python train.py --num_hidden_layers=12 --hidden_size=192 --num_attention_heads=6 --num_key_value_heads=6 --head_dim=32 --intermediate_size=384 --vocab_size=2048 --hidden_act="swiglu" --norm="rmsnorm" --norm_place="pre" --norm_eps=1e-05 --positions="rope" --rope_theta=10000.0 --rope_fraction=1.0 --qk_norm=false --attn_scale=0.177 --bias="none" --tie_word_embeddings=false --parallel_block=false --init="normal" --init_std_qkv=0.0267 --init_std_o=0.0 --init_std_up=0.0267 --init_std_down=0.0 --optimizer="adam_atan2" --learning_rate=0.00166 --lr_mult_qkv=0.7 --lr_mult_o=0.913 --beta1=0.95 --beta2=0.99 --lr_head=0.00766 --max_grad_norm=2.0 --warmup_steps=295 --schedule="wsd" --decay_fraction=0.916 --decay_shape="sqrt" --final_lr_fraction=0.05 --batch_tokens=32768 --max_seq_len=768 --doc_mask=true --train_tokens=147900000 --max_steps=4514 --dataset="wikipedia_en"
MLP neurons of a small language model. Each row is named by its layer, matrix (gate and up: input weights) and neuron, and shows model dimensions 80-175. Each number is 500 + 40 x the weight over its row's rms, rounded and kept within 0 to 999. Numbers have three digits each. A neuron's up and down rows have the sign that makes its largest values positive.
A block is one neuron, or neurons of one layer that tend to fire together. Before each block is what it responds to, as a language model described it from the Wikipedia text at the highest values.

Opening = or == of an article title or section heading after a blank line (= Sean McDaid, == History), plus table-row pipes and "the", "a" or commas near years.
L4.gate10:494451497512490484600534517488539472543500490470462514516598485508504478540528531469474510518481517574528511435485517437513487546600436504507427501532510560509497515482450393428454551517481536565536501495502530447478516471474502525493524499548550507449626446480553506447486525527425554488
L4.up10:481512468547498555537528503491444503502427510616521592533528504459483460510515506460485468478543544492553486541479432486520597466562443473491515492511508553474499460479496419479531529525517467462455472508535535464447453535468519585393568459510499554521549492487509524432478515533536474422
L4.gate38:527546518495493449558444434522469563449481580502468514506476460542541477482540500418505511527503528504573483496465479469486500523514499488488476469535465491475537461534545475475468470542531481497522562498512509481407469535441539451453502499514479596429496435473448531571461577505512512499
L4.up38:483562527525592450533457505459462480456486515472563503511471480522542459456474512437452478518441516498496482452515428435522486527519527556490542477531459486474497566471500496476517463487482477557604522466492492496427450501448540480477415486529485561500503593429433572488534532504456506530
L4.gate62:488494447535551579455503544505549524474507480447559505557491525554453586583537495413447497498494604495544523442536484570482485588549528474466640475577534500481516499549516450500558444531526538468563514466508532511462516464459490527431505512524450572520434489492531531496506462485449461524
L4.up62:554474348499549550471457513532522527506472496499510531508471545486502533518502516467568510565515522530535485465454424520535499471490457492496551539519523482483504472506518562491508474559531413508522475458445506541454508510489528552457510557550401547519469501512507519475455536539509497459
L4.gate72:474556510508612446518552532555451512492541535499570511489472459498504549451480554487467496444462522536480592470538430506500533529569488460463527514477482478515523525465490481526556504486529512525503496432524557539538494517468434426468429471509477496547512561490503519487481423515430439543
L4.up72:520506513478568412520547527551521538439524524562560420442453424505517540486494532506476518505459556547560532550475476518478495484490505520438473477457536518488550485491507440550513473508506463485538506436517532575433476499520459555572534467496550528535521496472470552551498514488444534494
L4.gate84:474441502494545515450503543517530549521530495417540513558497482555492489518481475382516490521482538443532513401540455495451504610572523545536483481522504459508503552519502488522443471528470534582489514475517530468526523446463497483439546454556436509449479480452555540504520397550440498583
L4.up84:516483484538519472473515482534497519535487434513501517505520512563471504536466456443526508498546546475490478399550444514468502506493475539531519493510443426479522501508492502486505453575490494580432484487467551516470480498516471513461554446534486475479462481483485557532465450572519522527
L4.gate143:526497467485533493504533572488502482508454541509535513554555493502462521488479516379569499450575535546542485463551462532553523541592462525532482424494471452561476461474469504539474567531457546516498530409484516507512531484453489476487492414516533486437476408483520507479454472556441534546
L4.up143:427461509510475553507515493568538485553525417507450541526509530499455477468468620468453496470524504441431513535578511437525486508592502515495541458471453474426478516461550448419488495555469455557443515491535572516492517527536487524500524421412542495494525429496526546459499516495452517526
L4.gate157:560468574506392531476533436497520523444510491473484519468510546460469465464553515529550450423476556531537546503518417481457522567492499432424487511480466569544495533469501540457445464480517604521565559476529463478532529462472421454500521532465445450490499447496466493473560453543463491500
L4.up157:567448489537413482469461455484512467472519480479449524509534518480495477419450448542551457475531504477524562555501414484467550516527511406464469527476464525523522474510528570476409463511515533568538516464438456519474509485438454505526520467508408436533460505510483473501505500586536488445
L4.gate175:458505447434453475444479515482477488491508569481435497502490539585526562496461503570572553450550477516457513439527464458499465483537422515488505454510462443511577473599623497524475460497504473465536536448485517510493558484488531492470501465501455519486500474467509499501561534509411485474
L4.up175:525489564511506482521507537458477478558583492466518534472509509417449428564542482474507532462474519501539489551593470491518477515581427513503485494492505408518512488453429525476483523452499557527462419513492546495587472487556517518500494456514524521528563446530508440500525484524540457488
L4.gate182:502477508451491517486529478561509556532492547494536497567470525513481481568493514461495481480445540464505515486511522454470536494497453512460496484508543514516469563442519441483466484503530571490493459473523558498471466425526460416454528530519461546452450422493517508462539495555420481532
L4.up182:514458510501475459504488507530518495512521543516529539569484537500536423541460513483496479509512497449500552495552507448495516482531461460512485466441546428521548495470522462459525490487505510511462401468463481477401460480523507482457484467525490490513482487513511507462525514653448456513
L4.gate198:516563499539488525504530541487513510515471494453474506537500487571575434499490548455497525478517472505611460535526491562463481578554541535518502411533520493498554504500454539547479524506494537514520500405520476521428568476501473546394516405482441518489436538508569492471510528482475464519
L4.up198:493598480530497538565486470540498495511489558512496517544528496548550515440484437509550463521519525451600440504495523512525531547559499435525494479537498570507500484492487556434505446524512490480489445477556538472440492492462534483475481531524469482441492510541442540517467503569521548499
L4.gate218:495508486545495488565527471510534541454476557496486532578522531548460479499556558418499521560509508459613522501520527499459514515549592496531473509490518481471522553506440546514557480484557478527497477480540442505414480444510513451424475541494496586496435489542543551492520475540502539476
L4.up218:502532433449580484516513514484515552486453440511487495496539562527574529476486468570459519494444578580545560511496499512542518532517543485473497447408452473503598437525528469526449545498524497455505461488527498483428535489524464564459531452526460476468555582447530585543498533445522534409
L4.gate232:434516444520479567464510531494554545481492413513546483507450557549467520539511527505499484447474525482406541563506500505514419559547524471477569449496548454548444468544464462490519527466552507524540478479519540510487651475515499495469523555503510524461591480495573477529525489540503485491
L4.up232:497586441486482559495437460538524543499526419544486508519486548500527479503527506604531516436434487476457499490525555494559519480474535494523566512471489451498473471548445497457468468573489479466453409438485513475473555536542524552524559565526502546490507518481502479534542487500541498514
L4.gate286:471475441535526546446606456467523544434440518478561513412487527609484492541500580495522498472468555506529564523551477506435515463531595495477546528505513441463527534473511514537454494509521607503551571492577524473479464505485434492510532566474520506499438465414526524564500499487479501508
L4.up286:487516416561529507469522494429521489434518581480496496445451489572480505534491537489498480542529533483536561557578438457447515420487628453515526507465492464456600512532487526480468473481487524518517524529485482492463507513465470552514531527519550432535459530438508522530522560522562479491
L4.gate306:546508468476508518388487437491584534506418502531499504478513470531529504508397491487502461550508510467458525418434488548509498472507490520503555493543524577454511524464560523475513468521554488388449542422476475535452495519571498511502533537461493519425484563493484535504495420535479539461
L4.up306:521450517525578469480485539518530527484478503538478462559462540505464493542467568497478525530471513503526525446547528489494547508419515530517485474498430515494490492488532468536530480562456536523467466552521506430454474490545463452430471488588476567464446459559516515486528473513469549577
L4.gate318:468563433548487428505541492549552580429484511455548512525477529482546516533488539439488489526548526505510525437531545519508544618511506517484556488441470496502566527547538488453522505501486514441471546532554530564540406457496478547512508519540463541526463507499505499550511456503524561556
L4.up318:517517440540534425534578540504543528488507495481555451477548467509498469473488510469433553501480542436487437495545482498480518558522472493531497447539480454476624491551473570491485547502479533479585554583514479490509536488534515505490531509511441518501543516488496488508488497546548520469
L4.gate330:528559539554528483545505528520484526553561558506504539542503497546497472486502508458462507495497477603510507442551432482518563591505416524533455464571466429508491500537533405461447561581465560600507503466506543494469529493455521481509493448598553493466470491442509469496540471558522499478
L4.up330:468507507556521508531522563528552557638513463546559471579483519525573508495585514446499516486483553489467544479558509529466499599565539551530446551500463440528506505491520443470516521530457506530491452420500535451443490533511480514461517439519464562490508528496458464515582475486512483540

Non-initial capital letters within all-caps acronyms, codes and uppercased words, such as the X in LUX, MEX, IRIX, or the E in WWE and KUNZITE.
L4.gate4:439431458500467422447488531584480479536502442521507536512490467493553545506412439489455534532502445519539593519461532520554451506526426508507539461509522453470516452516559624513474518472552531598469479484456493509497456463529525453540488564478540464456496570560531508477474472449545514492
L4.up4:510458504490473525482488496565519467580499474505458504508464496551517486504438534503511573519476476511547519555493504476563477542488416483482513502494463549585518459551521542413428472471496451557487543474441546487448505483557536492514561535497535481446457560532522480485514537478503483490
L4.gate18:485460536517488506405441494524503450500499489501528515444425468540485492513443469451475522501508488499447472540449495453552525493515530517500477490519489549476545448455475526560461488505467525496514532532531611492500536459413424456562545557500538485412509546506528557494542487476496550550
L4.up18:576476532537411539458433487510467442511474490501527495489490484512520490495459474523457472516527487543533435469399518427539516486476489550559465492526468520533548523474491490480415545579431508530473549519478590481531519482504468428551540571503514402468518519580500539462489494531531492542
L4.gate23:496584502478495510467448452553453492520471529453507473486516464470525479472442498574514514500432484514501516488492486451467469460431544555439469522532495495500497488547520448406473466536566494453555514553487453497554494469460477563528525458549500522408564531508514487524488505513565590438
L4.up23:539492434468503452557515631519436482495516483561496527472518530494508442532445446515440494473414541479481522509565460510511505541514459531501492515550471515563449564538531519538407487477533490486515525505477517521488491476483521495524451490505520432463483459522549446603574531483476587506
L4.gate42:450555500504481509492478483461478588579470482426498520526507521500542489515485436436449495500473545578525465548516442485511428516474358511508443573495422530556498460480449416482465423507493498596535431523430514469535509468527504548511508555522519496428544421496466483518429468515457490466
L4.up42:524502430437503460468461469440445492476500479472471510465470418509523418524501538494507487519483510455518499444475461470536450474396475482520478468504436474428543544518506518463520528603498539490488538544439483525509414498519546409542492508544522465445519396566529538465427477513504498554
L4.gate52:560510507556473472538534571479426516493519571566458505540501430521503552450457520467517548486526459521567567509467535458501504616548548526513462475459457554532514557610456469478435535494514477583518490544498481487564603483515564474489478455446533487491463481478549458469492457531463531447
L4.up52:579530509493438482525517400485423497480530478551588513524512470489571504488472561413529465495574473508546490487521474447469498450503486532422454547555555535518442559409442432513529531496467440509488494431506478486451436523511550505549411495552528479549506427465543561499503512516484531514
L4.gate140:514530522419468494502493473517457521469517536446539457517440454532542465548457513509475534495482495586573532475461469463534488550514439507426442475456540460449529539506484444499431505519513508546442563501493563473519488502526477373566548559479535493538527534505516533486488550518475522555
L4.up140:465457495413483521496496447507477463520477482490542530445502510445539564495449575553477503461450488586476534516471447499414461503547472512537467561481425579538496467481591480463459490529575579499469507512477587448548458438499526548510500440544476436474631500565537507457492528432522562486
L4.gate189:466595538512538486451436470568427502450493442539500477528517471475547575498467572552576466487502450515547482490413460457498457526462512548445508522464496558514487503526553486454485480534510553529465544466437540486537438533460472494538570537489504462427505537485440486530530509496435533474
L4.up189:571486579397422570465505574524421451483384466536493448454500371460498509560483496514493505520515423492509517531444478466550454441461497464485474476499494502544499485408521496498515562499439541481455474499467516498511457503499453444565511508502435491469565517549465496508394511533510501505
L4.gate192:502533481515468527467499490511468436562500526499515546431471514563520566484486545528502490500513464498432521578419535527491472559537446461488479521501482633505559489483550444545448489411516451441498486491495511495582492525533488519603467480499530529513616522535501494508497529590493561497
L4.up192:547556534470530496548513512486504451479536516512488472494538473553489439532494532514462458537442529594548469475497459396557486514484437551462430559460504517490550516443397501410423513595466498533456574492484455501500449415568473432535516454519454456490540506567494512471498532521494504459
L4.gate203:591495519512510498501502510575498514569522499503547434459436548474484548498457533435506541543509501588473493613518521462504522516470434520437435524477495494584497491410483485487412509462457480532505539556466593467482514575475429424589537460542502489480524491494524501524489501499538543479
L4.up203:519545369503512417485515488533421576465470588555530522514438571473553553491522505489519504449495478516491477486492467490515543447470517522540461530504484521478561477496611463527435494548532480525550503491461478576481434523472474518474493481499557522497567460480529451556504533452552443495
L4.gate208:514539489482487419548489431480510566535498526515501484525493525520530440586425452470450512545507411555534451470424496457503559518563439527452477461561508553494505477514478461406447508488469480581504455535461513558578487394538519444527500498548492478435524487526496445523463511542433496515
L4.up208:571439505424507423540503500473502465553402498565549505486492484469503490505416533506434450524467509534499494534436558479532450474433487506484540519429450493511539472559498497468413440518500516486531429443480464440522422531455468475578521461504510538453485561528600527455456476506514505496
L4.gate213:449542544495430500402508537549475452545508473519471529506479477487486512555455453535490467514530475551483562505495479475516409473560410507472475536478480551514520486489568462430436492547519461487537425487524500524625479469481458461570563480487571483406459513467554483449436497481521513490
L4.up213:534494372516496544475545548542500430512495492563458491488500514533570508496490492523502454442470473494528552501444437416585529487509449507514498564440480485506502435494464536480400558529493459530506455495460451515521455494611509440482508510537468459516394530496486505488480476539525512472
L4.gate247:542447570445453463531499443475476495527512528514445525465558454540591455524469566459453464491527519569593508499506443393507556421429469520470501495443495526543503529537545482484404516475431436584497505517502518480520428464570498462542482534493579543485528527510509542506492504522439525583
L4.up247:477529585522491426491434452521510471563529566497486459439522489533544471469458557497497502485515455486499546487451464448499524438465511549398499409487465503463547514508541500530415479479504457542529538511502498499499402447509460528572517463545550514469600540496471533463495589524400530556
L4.gate253:501492510504437512495553522473424571534444491480547476572525450531456439580493481467476509510513567498524447488490555497429503580519453541465486523499526548512455541512464534519418517551492467596567554523488441503557419421489514486528490480576548520536523452469523512478452458492461519490
L4.up253:521520475445457477522474515454446500522489503510548529470508526467534467512513460550557575470488537480584496466502527468459506520429447500491464576468511524516505499532423559481465486570501555513470474552508459483512514502535524556560529487544528484478510458548474465537576516516587469490
L4.gate314:442500522434438587507416437513518500477520512464482496416384482469500501507433520512468525489537517520501524517436522533496485477483478520503432494420504567418494477450509574561460466531597478466493518543503466520498478452518405445531500521511481435477524452502547552542516571489496582550
L4.up314:556478487483531526553442558547425481466488491526511482477499440516577565450448468533475557526491537463527505458490459494493576515456500485587462459471448489539534446503571540513546518524485551479467502539446548505490557471535488467515456452483448488471504541479548518566522536506460466579
L4.gate351:519503475477505438570514429491461548509553493551520528492439479591530525521538564504492484475463507549552517564457509466507505561469495511432468483488509438485488604483476476521442506538529544550508541449506453529441471441568403429492527492472516476449570533463524437552554519505449509501
L4.up351:521560488512524420534498438504493512509538451545550566477481487499578498493467537501467532498452536543489527522464516497519480577503433506456459506438446499515502556485496503519462505549491530536438508485482427523511496484441445464546480456462594492489576514465549418531509527500507525485
L4.gate383:546515497530552564487468443526492563422548487464502464480479461501584515543502476523503540556506491522524490423450474439475512531533424469476554557521550449476487508504504472454474469581562583528527516485546502481551478494590537461496456559490490531516473513490494530548599483515411530519
L4.up383:534494502535547542530425446480479503485578513470544454488520426464578521528479481445470584575533483459541541482458467427469503553545429428521497534500567431481569478548482527510517513562521579572515506479511449506549482485503544471499440520494512512522468554515530551543524526562451515527

The second token of a word split after a capital first letter, mostly acronym letters like F-A, D-A-R, N-F-L, also ordinals and names (f-if-th, N-ash-ville).
L5.gate83:483458537519484492520541427473486441468481557486539520442471565514488597535452500515414502541492473571471477555437550486497482497518586562471490522485501534509511426437517496520450459568516526506468594483517536495516505497493456478490517496562444536550466505464534510501457547511413516482
L5.up83:561522511400422488521474577556494528500543434519507485493429473467460445522536437514502470456504521562530550526434453463523509387547366511537448516520497580515493491503490495476509505559554521510422542528472504492441480465503482511620487501503522490535495551467460529483491421495467476466
L5.gate178:583503619540435546496527501483517552514451477456505523536559556431485514497544491516514534469446548561406506501505457537430487489526477438510589493549521462490511484547549457463494555526512490422488526487602464464474537489464506490537582491447513515532507456518468489490502464477481531497
L5.up178:540544510441506470451492438509520510567483506519497556523505578491550458544459538551500515506496539505489531538521491515462525479546516459480571453514506472464577411556544531491443495563527438453491515524565500521472523570476450500549511491465538510437457502496427548503423480506519526473
L5.gate202:528511457435550540492510552518553559477463582544597486476430454433486481554438534461533468511564585538506567600463525528445482469541518526460542496475494541482492497497514483579430476504577475505503485514569519457485507486515412513567466454490496507505523495492525449518588461524469546488
L5.up202:465525523489423542483471509460450472532472531484503506504440497462462484491522507465518444501397537396514530454519604501494592541568517549476491423549483433456460516513459449558499484482425511548500504544477548451504566459488473479598571513501490512484516483558498515529449488521526477477
L5.gate280:505492467522483474559524483507486497521483471509472513537558541502510506503515482474498507456585514572476503524473509513508573527606534525461498496484509556527496584478485438519526462511526481527534508500573463594475480466531437444558413456518534477506459543530441507440564433468475547519
L5.up280:531558514489522510575507444522502467460498485506439487491491550490504500453515456528501492532471454567558510490481526490557570534567534538496465490507496536465527520555524374479483477517532483524408532520518533492444471479576471433542407457545573535508456566537491536476548438508554467507

Articles and determiners (a, the, its) after prepositions or verbs mid-sentence, e.g. in a series, lost its; also the pipe opening a new table row.
L3.gate94:514535443497553484538492512484507514474519518547507504520530471559508468487483494441445520450500558482578483372557498488514525555542463506525429473480441470585519503533501459504485508497437497593517525453498595479521495486476487410420487493573470540481410483509515488509591488534457480467
L3.up94:459489429511561494480497530528510532516489507508544512550469531536549540468489524454498476448571524460468531396529499554483599570568555487518534508511476397482536524548507484559502492497521544538426493479508521506368432524534440520480506484459478549470505497484511476530541447531494525517

Single capital-letter tokens inside acronyms, country codes and initials, often mid-word after another capital, as in RUS, NBC, DJ, UTC, MeV.
L3.gate218:426484548459475574474489439534557501470457489460445472485411490517483494544486564457463564437503564481513568505480558557417488465556558505522463464544505471434530551491598406581512434543575557521492519481474429571481464407493417464554547498637471448523513494502498508483495513503484546468
L3.up218:466526511474423535494439463523476464478501527555553525492472501461505465475448502483459570461479559521488593509435538478480533506533511526491425553492499485475584510491574457574476502510552537497452472530472458519524459516475515476602536471520527440558539546560519486496494503556515513436

The last digit of four-digit years in lists, tables and prose, such as 2020 in 2020–21, 1990, 1996, and 1920s.
L5.gate167:493458526499451474504477469525476525511442495437387483457468585430619525530438485466505469485408458536506489502487504450507463546492494490488461436506507506498471492543505527498598521547485479576561549458493525477525439493488485486459497457526469427458437572498519471509544482514431548504
L5.up167:490447502459535518475478492455498417457518537515482559543521454514512536440443523484503561425420563493445492457550477511454452529461439505547566526515513473512423490494501515455510512520485517416481477513428550522473549564525532516513514503553463520456508442577508496519522478523518518457
L5.gate176:511467533503342465493474548514498499484438478532509476491485539490477555583478476476493504438480510534541488555498503516491501541551482497465478461475438460514531496495461523489520484592494542469448506443521537475488452485474457459554489471514533442520500446524450499459436529484548502569
L5.up176:480516452527508551473506453523449455468527460435500496541473518503488529497434554547482484532528461534406486566605518419537448523472546481471547476402564507518485396414526506497518521452561531476477488541458508514542561574531508478499521486504514449467510473549520509502495526499483540404
L5.gate222:458482584482524520458479530486482542517513420484537413455497556579468493490408469470563504490462486537445517468529500584547473596498481558521557529520523493560540483535501454465497470498499583474493444464495536451555490497492556428498543556530555515520435497470516507476541451435384551530
L5.up222:402486493435485523446460438522461516491586494491489510450514504467518496458502453602520446532465432560454532556488498471592535510502502512430522565519477516548465477472546423436524473521511518431362491546508561463513437584553486475522509556504490571511453502531518529500508520411560578489
L5.gate323:518549498531529517426514463560498512538533442507543497583530487571514583536506469510474507465474474497440525485583443467484562487488496522459561584506548471496471520503443486500501457422517503493553470442573550476546459490490462477462461513459510508492525498566458471486628479464553477538
L5.up323:540514545400466439480502464471494421506590409472521483494536540501605522520470453496471478532459494481480480577539508528505485512602555544514524538523473461493439487540492553501546529523503443468492483558560557493484471524495535572523511522564534494514489511470507455547475491480511530477

Final digit of four-digit years in dates, lists and tables, such as 1989, 1979, 2019, often followed by a comma, dash or bar.
L4.gate61:475587527539555529471496489532426556470503465530429449528530551512523502535530502507503510503482598560545533457531536518505488562581487525522508463494494486465569525610477458483497412507544510545464464528454497475511523440475524570541534476466565521475542482470533518558580518487525533495
L4.up61:511482496482522550486478559515467540501390466557495512503531493481513512521501574496493543496457532498526472494473455531477508494463515579466517535558557488510484444466494488452478545580481543527409516507505587488590464446513483529544514499513568483503554518510411463497461554514430476434
L4.gate83:502521537509440468482492463574469504542513537471497516508483632471498519538475499441500517488485508492485502471517478515465414522547518556498519517522576515474423419486455473558456503481497534495477524512539614541492525479514496568528470515531542516446541473481552567516466472519439541537
L4.up83:578520492549469496524465479539503441560534537478450518531560533433534511487458517471481507557506484481497495493510464516522460467525507512531506585497507499502493402501438505501474583473452538499466472500462557527519489508552577602571514452538503454550558535452533529470464523548495471517
L4.gate95:542486587523425577503494464483539480511516456535478561573523525506495504512565500498487511495561565519531521519550520439509524534590485502486437524448527506585543499536401441441451561550457509537461471481453562505488478545470528444472507514572524478490533507521454478465544536536469508526
L4.up95:538465567489488500488525564455461462493439431543601484487498595458526518486529473426521468444433522544479483532585435527498508519514412478451477471487506519552556505542466458503424538587441516491516500502499494523566530531477554495508463446458523464493494478488458515494525561507494493535
L4.gate124:443503550472510467483447433527444465587511432406503498446478519517529515452470472515577508509539496515437458550475439418481498544505483505466456503505475533543534451551524511442503460478546422497473521600474601466468527501517516581500516501409530482437528517451496465542494491489528498516
L4.up124:427454556579475533497467429511504551528522457418472470495501510522565530488481426519592587529548492458503460432525479498466463578520530509534505479551499492538554440557471498467523448484550503486520451536474523488499517461511574621491513447542546503479493462494522453558511558487450509515
L4.gate151:424506536488502488500489524412448514575433530507440537534531562519421521430530501505501477554478515538450503534498467492529494515569491470516532535448546487528441455477490533502517512535533441486476419438544552470603551514527580496508560522470513512473558484560518505493479549478467466453
L4.up151:475503487594507511560483483540427570504468458562496504540530556476576498498517512575468476444508506539534506443580437543469558520461446478520524467507493491483510520506489493438532409550485533483500535450499472468471488526419489518483498444529509435503453535500562547484651428486496496525
L4.gate204:497505526497463563467454474531396495529488518486440521451452591495524470483530468435534524486497484493480432512492534456507506505530507507563475524541517473502432467461476526510474504489525498491477508533549514507495506536567536566522591497471520478383507454517577506458411469477471558490
L4.up204:505537627489467481492478451525478444494512495481454479534538478436559497471474500498475469518470480613511484508560473495493491499481499511506492463524476544520508476545467469465452495496490427516464499505496575479484538482466568531590509390546502441471482432449479495504443526520489529495
L4.gate210:431566500522544465501456425539441509478563465513505479432520502445552519507475466526459479410405518522485496496496483479552512463505447529479495523481510469571424491501488461471479471432489497455435472444501549489557475522496468485465409562520503500431573504501520446512519416493474539457
L4.up210:516464458432501525507526514490482497489440508481449529504577490556468485523511475507527437545522488498516493513496563549521489557502527428504509519448460453480457426465379576499419516520502527508500504472531505479534444490489572521446485485529486466522553528469599529521502551527508446496
L4.gate219:467483547571467529498497453480445502453480429427482487480482528470458506513442547483503507521519555506467519416509464476485453473539456502532449478536581420496488514530540519475503503536506538500481503476524474504567574474469444543543436397521536427475503514462605480486471508539482462584
L4.up219:545531527551548489466510443535483486482410493491402567596550523463484527462472479499499554522548496498426494510507446516509507484538468492533549497524513443562498411519532481448526505527473553514466475543476553514503517538483518538472515476538533515471540562551551494440469546466517503532
L4.gate224:475483515463529507523487534474535499622517536470485508548571571459561522521501572448544489472544493585500465531489487499480501479568500487465448502479500451557473498427497508505489566537518574487490486458432555450477508501407511504547497439491505453473557514500520420430483479491477507463
L4.up224:506442520473561553530456510482485428428514488536513518514584500448486431464552525494489527458486534530584494506591540439532418532549491485545488528456553485469468511505448524471507515558563551485498465383499589464519482523535575526473525512432529446433494461450466532503522517516436486526
L4.gate252:536508487490517510489560562507488503498470482513513483601500494463481519494513435500415482509445507488564511534644444463500494567501415468513444485503503470519503554412497619501440480558479506552477574464500523458512518497390472431496522449495422478546488502558536473465488479483512457511
L4.up252:522495496523463459485554486497486495505461548607568462527439511534507492511524530506413512510516536479533448421604480458510463514552443466527512539490470460548480475450470500428549502615453559568422503517504583546526511511490504485512553537450509507539485521470450509509536497472456465564
L4.gate276:477474472503432484485512463512472507485499476488503500467533548552516543516520428506514515473539546473468493489531411534480472478550472533530588450545543470500471443524526527473485502500523513526522426507534576474570548478509520598489505408502461493451440512457508471492568518460505505481
L4.up276:464486483475482412504511442551485583557497490483601496545541572482457505525534471472459527498500490560487476514510428467532508522516495501497435399602510369493491453492502503395478529507470498554504423525507527441532546530462509511518521429582512481457503539540517451512553504446500477509
L4.gate291:414441497477557577470493472494570520525470487423474475419512483452556531513392462534518440462516530525422535565505513519528488510561522473511520486470540510491533476471506488447475453508596515458520465487496544489520500550500496532546554505461480449444477488500546542507547418473491528498
L4.up291:468544581510570555492455460523459564501496471487491491536447516534516451494500581438493568489546498524510521495471478447472472509521491515461449493474486505538407505507513413446484536562534432527511528486475569470492504528426451454467422566553547502432474526548556521539504523530468569467
L4.gate299:497459538543416472439497452488541531532581508503539537506466541540505563522548500488498495514519509495453528609582471496556527509579459534459497495477492560586497448472487491492569530462482430527410514513502562524539494502511535412481528523447455463467474538493558520497539526469514486516
L4.up299:564498509557410449531495517486547497415575500497525490501579558523547489518494543532477526556477503493485517480558490517509522528442528467488494467404521553523450504520485499515488506513459494507460476535460500474543519491539478503511445492462471551498560530541549507498534470482468533493
L4.gate336:529513579528459570545507496501466538462490536521466486524533413416483416485563426499525594425527519543503438493537519534473453505503478511481499532431516528609512560498461469492453508514434462545482528455529507469536513455441565495519491537508544526478526549518496492536492542495454587406
L4.up336:507451523466536567499511554527494514594456466507577513541501523441547485411448423505475470516464521497414463544531434495558517519604529504486492544486489464510447483438555486423458497448505432502548463506553520496520557544525526560537552455463499509447560525505498500434451489459545470488
L4.gate378:544467478547530501527517524498465505497479445536478515515451484467565421536496466475529478490463387487602383513450496464526474496457463436516500487502488471542536465572503476465431551548496500526457502521458476468538465433524469456509476480544548519468540499474530469541513538486557466547
L4.up378:458540520536521431432513481487505543525578492402517509504468479444537548463504499492573477549533532554487455538526487522486458504497473452431493546504513525485538498509589440512472519575499494488472463517531585478504455489422491516504439507499453485466534474506450474546517533484568523439
L4.gate380:470456496514473466452477449471421506534511520447429491454455566552503502535468498506535498508467484508461493432533477548480488497500516518496518462540508464489462474485479437489491439508534507475441503517523537460513513495505546518539490462517539468373521503501537533500461561464413523499
L4.up380:433527519528512472480437440502435424524533506437427489493454474513465557472471461522524515529492441509481495414527473536519481478561511502508529491520511511537474414528470441443525461513548507496458494520447574454507511522483594504532527473525538444507537542494514463489442507473440539485

Single digits inside four-digit years, mostly the final or third digit and most often 9, as in born 1979, 1799, 1896.
L3.gate211:507486549539531498551601424450513466504485554489470451447476522509481486479564524461456441496472482596453480573526512437576472510530490515476524552432579496445488446408478393463423479491470456456536521452517483489458506542496494468456470509503519458519594422487592501490516544507458500420
L3.up211:528499473539457479500491455476429480451440508438527516485480584527522527467612542464547514506471501464468502477546500600527443510556507486500565564495554433479559515551456504483455431576533535412454503547504491519517492504549517518516504473516522538543481503514501538483562491519509440541